{
  "head_dim": 96,
  "vocab_size": 1796,
  "positions": "learned",
  "init_std_down": 0.0045,
  "schedule": "wsd",
  "decay_fraction": 0.532,
  "seq_len": 512
}
MLP neurons of a small language model. Each row is named by its layer, matrix (up: input weights) and neuron, and shows model dimensions 16-143. Each number is 500 + 25 x the weight over its row's rms, rounded and kept within 0 to 999. Numbers have three digits each.
A block is one neuron, or neurons of one layer that tend to fire together. After each block is what it responds to, as a language model described it from the Wikipedia text at the highest values.

L4.up50:470537527450536493477494512476489468447476554500530495514486482491511547510493514527474503494508462478530498475497494506506502473471522465543477523492479497515493471475484509514528480480493514538479477488482493503546488474461527523530497494506518526507557506487497479522461514523513514489531550458482516455499514455555474533500472483484520512526487518492473489486496504505511507496515
Description: Mid-word accented bytes. Partial-byte tokens of accented letters inside foreign names (São, Sueño, Côte, Türkiye), plus blank lines before headings and superscript markers.

L4.up474:520470513512523518496556484473485466458482524487476478474507539545509477499513524498486518485489530496542477492485492522506515477472530484465534455513568447498521466507525488558515522476514491520439497474495480505495523530477485508481489498468519529477457483501472528499516504565506462523469455528521454491462467484500488536513506513463512513495504485539519508520515525528482469512490
Description: Comparative and quantity words. Quantifier and comparison words like other, most, many, more and any, especially in each other, the most, any other; also assorted word-final pieces like -y, -ity.

L3.up9:486490502505544540533517469508511508516455572494459524491462473495496552492518515547473443500498470476505488494465518571510502551480460501480455509486501482490523445520446478524513511511519529509491546541540498503474493503468511489489465487512481536489444526512522468502490506506497510501492478505507518490486503502504507526493487535490492484467497493517493509537502468523535479509535
L3.up27:492507518515494500502508500501472500494520460496512492450488510481489547524499494503483499508508499509518479526483506484518479563481494532501481515524477479512516443509477480534489525484490499517493479524546495489513539476467534505512477503545499465499494510503541504517484481484525519461567493494474431576513541497502455510529491450502512468519501470521498508468496464483501504515538
L3.up121:514508487496522475526470491492542492500544513469511502528506492455486471556547513442518527492490499456501424513471545476480485469526508494519436507516470511483479469493518511451514542494521491473498445502435516493469529500512468517463542494510508479489457517484493439520536524518492510502535517543555538519510504469523475483499468507475520512509481533523493494497495511525482539544465
L3.up253:551484519510480489532514523495504489497505549498502453512468491494483499462490519535464553500499449501490499500435493442459490503490532477460468533493486524475552465537481517468487508452458482504509528458460511490518495507451497517464518504493506517490509510515502506489521494525484488517515450480483469506503486535545543516494497435483512521485474501519523520485474467489492520507538
L3.up550:523443523511562472470522479470527462491476462510546506476558514474479498506465499516493505515515502483513500512473508478524513498536497494521492450475493502495479499529501497495483507543509505494500535521538493494510467495500477485487547477506501511516474482504464534514536434510500488430497483494488465523465493529494484497501561487531539504469506502516483516484536487558526498500535
L3.up603:501456498485545498497561481477551473525513489475509525462514463507502485503546530492472500478532513501514528511489510468486496503551485495442454494522519514516543470528528475503452534472523508523499491536515469520534492476450481514453510488510547466482469488496471500560553499484528538445488489501504508525500543512522518492466515463434501504488480518478496490540467522502523540518489
L3.up615:533509529446471485475504467486463505490540501470478508474468530497510536509514479469506527475507489457488461577491479490516518481493491474489485539464511482518521513509509508518518516497465478491463478492522484512481520456534511537477519502492527505551494494468513488530528471518475519507497485523525484526488501507486506486479561464510503469505479525453499491523517528560555482511470
L3.up637:493506489481509502508531528524494512503462518494514511508495513505538516485568482496491469502485467515492517535489531481485499546481504478504564519514525502522527504497502475526523499501492554494519511543489508503521494469520466471479450506491473533430526465478488492519515474489493472513503489554520507499496514551522491487469495481421500459514540495488466505495498521508470518517485
Description: Multiword phrase openers. Mostly due in due to or due for, plus words that demand a follow-on such as called, named, elect(ed), under, back(ing).

L3.up25:454437496502486536511540467510529529478520533485489493492517505512527494479536485481495485517528517472491501503517500530514499478551515489542487539454512475486474466514549483514460537466477545499478499514480533498501485479478494524543500487534469448507464536481483490516486506468461512496519483481527527442477524503469469541497497491482478494512505507531495532473501465517483510525469
L3.up92:485521516482501528488523511506485520520550498500505495490492521479460485529488490476508500513475470497514468515486428497483507555511506490463453558446512487487494501529530492471497523460484502514532480500508564486483544542507501453515496512493497527545506498484528479494510483506503493505561513465458522496485507492455546456514493464521461519570536502498469476490502510476506505541534
L3.up109:472524513499467493533512492508503518517559507472528489485449442508504458475501538491467487501494553528515464473516495510444517475501500442477506473476574531477499546523505564507513494526463478535486534546536519502483534512493513489493510481489482506503511525452505517500494467494526543535471483487486490525498472482494489517474502511474450475512548492546496512527501505497511501494529
L3.up178:474533476511502451501518502476527483517522513528510475503503485474512452475535515488509468448521517507526521456486518481456488500475477493491547496480517483524519496505497499458483494497496480514492499531500523477479491480505487518535474503469473499508447542471468485487523481513504493488510550502494517511530413481469486476539533509572512517505533550486531484487489510452508487522532
L3.up334:458518489506483500498499522506483511515488489461497487519487505550493516472530497472503543507481496487521498505476492496478506487494508524532558483518511520509506506533513510484540473487507535510479511472491469495466508484516454493538470498467468491461537508473536526489492472528518480491500538524470514523485446566505516533502539516465453474490507533508558521515498484466485511499533
L3.up513:489557541465509479507510470495470515525480515523547505520496468463477502489502508511506540487505536516466526479499507490507515484543466480480507520461524513547485498540522503484477506500531502529503493503492494533485510512492517507550544520501516498539491494506532500502451518475474448496518536458470490500518498468532485466461483469442481506503533484547514515469466534488471536546469
L3.up575:489493474487496529473484473480531488458494508494534512494512504512514478519540534506513511523477517491470500517477521485525495483498483501505546491500568476500478505497486528482471482491496535476532503475526499500441485534482494521471503528537542442506490481516508503495497482477488489493532490520504462508478497430462510487487533562491496542473528478452474453494493504522504486469488
L3.up714:500487528483490511491512478515580520515534510524497494495500487501502495525480467482509511532470466517478506500518535474467494474504489539479534495494514505479494495524516485532489485509546481539473503503459546508471531525466496471502480474482550464533461488504537487555472516490527512497480511534506485493504470508483455483457463489466497469525513467512496526486522507511521474473511
Description: Quantifiers and determiners. Determiner-like words beginning a noun phrase, mostly other, also any, some, many, most, more, and a dollar sign before amounts.

L3.up104:465511467509471517530505495476515462485482471462476494461558529510485523506493510518510497506523472539498522519535511470453495508497517463506494469525501478534502500499546512494535536466522517443517506506514468479497493496484451540484530509499521457548495495546509485509493523520475515513495497535473521506494534498483478445490510467494486522516473520530485512503572459527473525484487
L3.up236:511531459493530454493551509507464503462473467512516524462469505487495490488498532506487465493479456526455494507502537526476554477523514446475497508540531485539488481538519507517492546517513520489528447502499456504514496495474474518455494527510517520483529447466508466463472525473518500472494528522499517513532512485467498513551538501516523467495526509522484507488543524536477501485484
L3.up382:546458510494498498484481517467478483534515496464487525505475511471505523501553508488493473486456496517462465481452541517486496472517506516537460504526516493498505487466493484486493508497491545502548534453471486496517491486482503495479517463535495498500474549483482468449502511470507529521514515474506509457511543467498474505527506511484546509506490481520547498507551498541548574490462
L3.up477:513494502480488501508517484500501478498478466515508517551532496492496518532525502527502500516521490511528490529502508536506482475523490451456502488480515530488463482468497496489511506463469515502513452487516527508505484520492510584491452484522510443507455502475509525500473483496566496447543546464511482508528537531501505511507486466544460496490539525497514462501474501516530520536501
L3.up487:510470519528481471546510481478488489458489467477509554484512500506493467498478527485510456499498503488462521488496493533482498469504535473513485467506521493547494499486548477457490518482535549471528470473519521489475519513475510524514530502502528461513470470432544457491530502521456520486501488543504528478486507513533494482524513533492475480540524517464470509474557510510550496530490
L3.up520:469492498527481526512458482496524545478433557453509515528519503487520429518512473522490499460474519484523498502548529492503520497549510487488505537483489507508499492493554474483486494469502510471527481500521489466532539533470541552499522502459503475523492504518484472501487507507489518557509491519482510511493512529520436480539495487495494445529516506492513506540537503500519483535491
L3.up554:505518485515511465493492485506478500474581504506528551489492529493505536486485496482510494533468489481527497439482492516504500516489484513558493481529440493543474483474488528517480499497466551520524541485519479519571522509502496483514493470515491524490474470488505445481456516511521520530518485512468540464493514476486493504520465506486483548526458529518494491515506542489508499481513
L3.up748:473460525490489468479509496494505502522503484455517494506518527477507517505512495537487486486498484527515473460454494465497490526508468503509552490521490500482471487507512493534518437466493526543522551492497575485487516458497485524491471475498524525532533463510517477490513510485480488477446523529485475456540486479468529527534461501485520493499560512476526524424531486521514541489495
Description: Mid-word diacritics and table row ends. Fires on the first byte piece of accented letters inside foreign names or words (Negur-ă, Vukojević, Saṃsāra), on " |" ending Markdown table rows, and on word-initial K/k (Kean, killed, Kapp).

L4.up271:497485475475502530501512472524538488525534502500481514518460466505496521477460448505508495508473471494518488482511493500545492552491480486489471503485462571463516527491517514499472542513549468476542509469517489512503489482522485522510544440485525520473488531495481434501547540520529522502507504490468463521512537511526478497498503498503468501447485507486478510505495561477472517539507
Description: Word-piece continuations; infobox colons. Fires on early or middle pieces of split common words (village, daughter, died, date, climate) and on colons after infobox labels like Born: or Died:.

L4.up121:515488471464512520526507498525513493510497484473491532497484529494499498516506503443469485512472458481477478517472502482484472492483523515484519488535516493507453545483449486440525518497474505457540537503524485487531491490481494496498494487507500506558503490527491487485534435470473497571518491517504516529488502465520521472488516496487511547463505526524510477519548508487522474495504
Description: Word-start prefix fragments. Opening word-piece of a word split into several tokens, mostly "cre" in created/create, also gr(ound), pre, per(formed), disc, and "place" in second place.

L3.up95:539498510453462458493523539509491481532550509475506466498490472487450490495545473519497524511485485509479497535515531540483494492512473480486542544519522487535501495487495463517515494449451480526499507521471488507468487493482496479517500507504535494476487494436511554517514512489534515492526528520501527505473493484499471505439478548476491513498493507539546522504433485474540497467522
L3.up252:475491474526499472466475553477465491448535522475508517477521490502474449516450509471502511492491540506498460495546515486472545471497480546529546468491504473565521518490480457478517491540486509478523467524554519495486512472478470480497466483496495527507502483515528514539507500468520509483514492516449472505487500528505478497507437465542535478498518511485504497517499467521537454482517
L3.up281:469500469504505533465506482473473452503477465462464502511527502528512547512556499469517492519484481498486479521520500475559445479546537449485554534527532460520511536501546472500555479482467515517499517499486463500450498473447503509492500511519520508499537480484522464524502488445528520494530494520530500549505532479485470491503506489445510455476510485470482504486510474490496474510517
L3.up310:499517508460493492509512472554488464521505483507514432477487493526469446510540501522465512463487498516512486503465544524537486559457481533527500491519466499467502506497497499473466496527474485523493501469533487484511540469509489473516512521502496510520483494536506481537502509492509541514528473464525467540508494491506489468479492522484522486479506528482502507476431504560518466487466
L3.up439:522496501525523494520497520501513495536496519488517514520530501500505511495516475472467521500494470492543466458470486516516512497481511501487455506462541493474493482522556497451516531473506500461532468490516510512439497485475481502522493498514472479528500525503448494501484474508481505451491487502454494496509515509481493531480494510530481485518515492492536507453525489517525561549513
L3.up498:532484490487503482489474503496499449526502459486546491483490466479481498524527451447474530498449507528507452543494513500515561500433496547538529494461512521534456482482490479501524505506470470478501518529516510482470516496475479514510508492494485512569478491515486519517501541486547564510500496484493489481536496473531488505474482499480523473499487510505523473489503479498557495510507
L3.up515:482498463540504505529556477494517490459513486493559467466485487511504517483485471493500504497489515506504520483537493455476540493507472554536498491505468502506512485558509507486511488469515476471476476526502524499490482517486474521509536467493501472516537505495453500477519493485539528476529488519516501483478467410519508482544508497516497491505492472486439496525475491478492496513520
L3.up711:517519497471513500505520487481513504531508511475490484493508474483466503525518523535490492537485546542485483488493518477496522499507551485452482531471476474534490506515486485520532545524520487499518545512462529470486509533474503471536536471470540521493503550533456509503527494521519555495484492500467500528515470479505499503466506560476503482491472547552562479532500516537489448496546
Description: Word-start fragments. Opening pieces of words split into several tokens, mainly "im" (important, imprint, image), year prefixes like 199 and 202, plus "yn" (dynasty) and "or".

L12.up25:440506468417544492503516534504482559500473479487516505496519522528499519486578498486490498495467517466498458497512479529517491488517530511467499460526461501490488566547502517495481509500519480471504511495506461493492500561484549475478504480488506483502469514524463502493486484492467490546527499503499538490467504488527519511498483479486516487504530492512442447510476493501521505473489
L12.up52:530494499482518508501443518512494478524493519482511465521514509483469494493529476531485465484523553500510476488475485483470514490487501514471494484486514502532536517448524456499505459492496526509520472425536537517516534500497499490514486491473487493555540542464476456465499508492489500515468528513510486467487511502559497513476499523549463479481471468517525527539518533460489492477527
L12.up127:457431464490542476477495543492481504492515501472524505522528532532487486481537502490516529487465509536484501474538487541500464492492508550520547483532499544501480474450525504509501480463531502530502543535448502463515465447529499458530522467516531548520517496511511508492527511513513477489473507486478469485522503459514506470487501487483467559509482454486528469486559520517504475540504
L12.up167:481495502488545501466520498506496521467527490509536459513500480518519495517482470495483515503478524472480469466521465524513483516491524519516500510488490475524501526525464481546525493480551496500541480493526479485508506506499507475479515503526499522508504513556473465466531511457479493521512546544494508534529516455530518500510490515436501539497501508501475496469531477489505505520535
L12.up414:477528481528508447482455495497559484467468473509466510491496565485500515438483522461477510469519490504528496492538487535508516522506521524485483514517531473515501492518462533501507491523518499492462492471487476520490503502492453474517548510503512507511485489530495485541545526486491473457504498496479460508526510472508538524513487487551463508477488448483474471518487540474510520475454
L12.up416:456509477444518458493527495470481513521510514499492483502480512465483530515508546487462514491457490467521490514509497550514454503475539505514508513526510477482519454491524522512498495498529498488503469494476495538537547501461495499457510550519556506514484525531527507498506490497519516561468544472493520507462541497522519513478477511502442509491481434482468482491488468468506494530487
L12.up579:517514502545499513543501514526520490484496548490497490466511450501494456476546501471468496522490506493466485485455482531459497555514548481505500507517504500505495467477570541507514509486488434549482499502507470512478507466445519524540532480508488509519502461491518480518501500476498515494479457486506476485459532458497567496512479497479503498470496499516496470453530528525518516515504
L12.up738:454524485484499481521523437514543593509468473535543514469523488489472477492506516476512500532482478506506485480504506515515461503491546470547482522542491479471473501467529473473519505477518518542493517471468512497516559519475493474489528483506517473485518514502474488448500497475483481542511504475514471504523529511516500475496470501519444504486502480481537530492543497465495434502496
Description: Indefinite article "a". The article "a" (sometimes "any", "one", "some") right after a verb or preposition, opening a noun phrase: "is a", "with a", "as a".

L12.up66:519497491482531502456501510461487496541493510556537469535515503552534507503544498494488508482512510490505483483509477462498510545506528497497500460456495486521493462502492492532468502495488539462509481477499490539479477496548458498477524522497506518482472507539472478499483541442513450494465513507515482488511502505473496537467527517469530516501541448531488510509464472487484528495527
L12.up90:475512522485467564517468511547505517502494498496532504449521467458451511504521517542496494453476554508530497469496496556472508482499492464470499473528502492541500522515502507510474460494500504528469532491509466515530455525477475492486492495529496500485509453503475472491491472499449485514503499471523484494517454515512521526507504513527539536522519500563485541566518499527510515491506
L12.up290:490528516504491443508475500551482458531492574519509476494549509478495496468511463539470466453544489494493436502496541514485488482495514545478517531443496565481481498461524506502492503491517497500490444477468495502469540532547462477483483493480458517465521503510498517481522503483494499498521482457508526481511508515527543491507493477537501473508490541490493473524553482516508491495497
L12.up360:491503452478478491525519495469532529511501480486497505489487472517533447496534543487513481513543458468492494531486479492530536506490521456505518521442526509486551510499487491517484512505516524495507502515501522515462548516515520476488491517496525505515530535489535497467466514482506493509456497500500499488511481516501497487470482494517517502471479491532473503517494505487502461522446
L12.up461:486443486506482507503494480523507523517516500495566481479483530491480494477534472517471521498515504471541463492518495524491492506459530497538510497510542470479506541525493498493498570467499513513495472505485461521474517517503512466497455508515490474530532441495474481503509521488442531497467457480567515540532456510507499487560481461506513508506486530475499525524516542513500541479507
L12.up497:563517501489488522505487519478508469523540484522573512491479492488516505468465495448493519482503506466522496520417528482529532507466489457517524480481470546510510496515468480473484509474528531497495466513506537492477524509447519497473473557474498500546478505499520495480466515488553461532457497472494512497507467502476473492474521457505504489532500495496490471563507457503507491470439
L12.up616:438479487484487471509526474483532520523520540499521529499444500469482519511495501489451539520467519485471508515493533495480514496514530498484554506516511518502475452505457525500456486517522476500513469470524507494466513549514473504528501458492485486510511497459469484498484467506512502525495466505494476528522484511504457501480521497531522456521519508509516458542510523527478498478514
L12.up716:512470502480495564527538500446464521513504513487520515492507518460513469498512503497505447469545542470498493508458508475449495543520509489466496526478513470488508451495469482520480501489517491490510551486468485484526478542513464511492520526522471484527522512523525489460491476460482472472488520479525508546527491475493494511475533558504485541484482502500534519525524521518441491503502
Description: Year-prefix digits. The first three digits of a four-digit year, usually after a space or parenthesis, as in 198 of 1989, 201 of 2012, or 193 of 1932.

L3.up10:531509545500507473512503509553493517499511522449486501470556485453520542502466471488474484485504441553521461477466519476538500533521514498531474497467479501497548453500553497503514489514477513492519552508541504491507511491519505492503512522491459488509506476486515486478497522505537545527519499534505497498492501475522456521515480503520472545497521458482480533474482492459499543479523
L3.up155:494502534543454530541472487523495487495471475530475503518492533477535502540462498516516478452514499466474455505477478500516473516474459528456532500508494544509498510451508464477526526501469508517486498512520492509524529494474481480502458499512495496526469473518464504524537460524515508467510514488512499496513502528510520541522476498490508505476536450480537523523534458476505471500506
L3.up222:500527477525566512502475503491480516478510491486500483504512472507533513506473532500514499535511510524476478506471453508483494488508491473492558458533497497516486466491522504491525479482483493527488467485489534503489477497554506506510518467496506507534552509525553477528463538511529564489523529502521478529480486467492428491489485489498531511449541505501538526523540463479502501502510
L3.up238:509550479500495476488515499475486486536505499526463516499490471558479499505492489512496484516496541532517531492489490480491511568482464502537490440474441521542506500504458539503555504508502499542541466506486496502528467510484478473540478490506507478508528521477507554518467472481473527485506517521521482526519508528499480492481486511496485506503515543510547496476491488527457470512470
L3.up345:505519545492476515485508506471521494507444529515495477537479527484502499491508504549548534530485497494475465532501501489542531505516477501522529515513499517501440536510481487496505541527499511481529540497558469541487533485516507477536497480502514492452477472539492489513482464498521517442513465484518518500505541494521499487480506511495467482487429511514506561493510478484502476511487
L3.up489:497516467511485499515499489465495511471447507527508516504476457475508489549536499491521556442523475508513518470502514547521506458511499467503506480488507519471509504518498481504496520517525520475526462513456501530520535510503500543506497509520449512464502474518468515479484487495521507467507474474502518521496502497509498506492501434494518511516512487470532548507502495539513501478507
L3.up623:495482515496522516497493537479468521466507506506537541563489521441486490494512473441513474491492541500465478484568493520479468563479507483530484500524478504518493498497515503478507518578518482481526490515483482491538509502523513505496498494516496513516512490528482507491540504526490503521533477499532527463503529500469463500499507457548479504500522481455514511483507485541497505512505
L3.up700:521539516506481531513524502465473512509505503521489529520465478517484535512455540498516489510529509494488474479507507440532484526521516495519503455554473514530484549547486508473462505531520490514510450473506474509486554517500513491507491447497512536491529510511479531527491519492514519481500489483503457480485526489489484526471500465496529485472506536457532491519515470540475490507537
Description: Short descriptions and word starts. Fires on the last token of a short-description line after an article title (Swedish footballer, Genus of beetles, American politician (1831–1910)), and on word-opening fragments like v, ev, p (village, vulnerabilities, events).

L12.up148:524530519515516456501486490493546491529465431484497486496483497470473491529504485447477507492533476522496541519504531477522488533575454530494481511500482480558500529526514493505490498508491486446500503485503504457497495475522492489520503511532520491516497501476482480457502499477502543472452545530497535517509500517504506519475486460522525488478509522515457526522498539503555444477518
L12.up241:516509494484495529517511524483471526556467481480546519498487512487487538466479527507510546493481534507478530535492494479467534497478501495484548498488463539502526499515529478468467472458517476480532473489480504499511499502460472488525499537527522480528479531508484498478549488478505539519519505515503552537493508493479490520483546523503505497454538522472469536540526494489492454497541
L12.up324:517472513547485526485507521496521486514490481540501482503522515487480507454503480493471484503498510489462506509485514506508505487506508534535531491491456463511495522517512525538493553536514444536487490487491516500559522542474483531523526479479508510478495470492507505523560515490495476487492524489459513512471482477514481510471455508526493484495513461517489522503506523517463486488500
L12.up364:482548517514466524546499515533509480504511466508493526489498464521508498516531491505522532529526477506492498518491455476494498517518487472519535512507507503537545520503524517489469489501460535508557490510442507477501496493498457508489490510477519491518489485486461463488478465470523499521487507497491504519460479541463546524493503500500496510476494547552488462477541458536470499501496
L12.up508:498493465537449473509467537496484479463485510535550488490473482485536505500551497524520484520512480504469514506476513523464481491473498500465455489490471536488505491520477473501479542487494495471547526493531516547517469526493434480517559535481509466500480522484503521489495539485477520521490484485529503533478503485513499505532511507466491537518543552463526505540501484511532507512489
L12.up520:514489482492449470481502484503495495440520581492492487502503497488504538472519537517474524497528540523491541521526496492517505566477497517525517446485489502480494515503543463539519472513496520515494512460471544514526493466474511504557517516540461503513467494493486498550523473517464539489504506538500549537499522504529471486506477495543501482480485524497499483546497471515488530488461
L12.up614:450532544533486537544490521499523493458497508464539486499518514485539507514498486469505504530493463503509514481464474472498501490505523530505534467510502502564498482439556505536502516508520483507512497480498501573494480525534463512504490469542482516520507507507483498511476482508458542513528494497492517537509487477463506525466512491535502487433494477465465480539490487487546494488502
L12.up693:464499493517444567516537541517503490508515497533490498500481536508476562507480474490474468510534486486495463489499495512510533514498422490486509504479510505532509473475496475476497441507539488536464487490443468493512499489500479504509538511542498488523490501498463480486531522484506510477486478503515507502515495475478463500459534531481518511516483510512537494496508540519490480501477
Description: Word-initial V/v fragments. Responds to a split-off opening "V"/"v" that begins a multi-token word, often place names or nouns: Virginia, Vegas, Vietnam, vice, virtual, version.

L4.up208:514488525506517499518534511470468529500509504456541467477496523532484536474473471499466517509488488500460507501466518526516507484491530508516499529462500490512463485501512481522541507457450444490510513488481510497518478496478516485512503514467504508505487552454448561486487452506492477518518527560520520544503527518507475497481504485496504481508449512548508521505504482482541488486473
Description: List-joining "and". Conjunctions and separators joining items in lists of names or roles, such as player and coach, Checker and, Jordan &; also word-initial "en" (enabling, enough).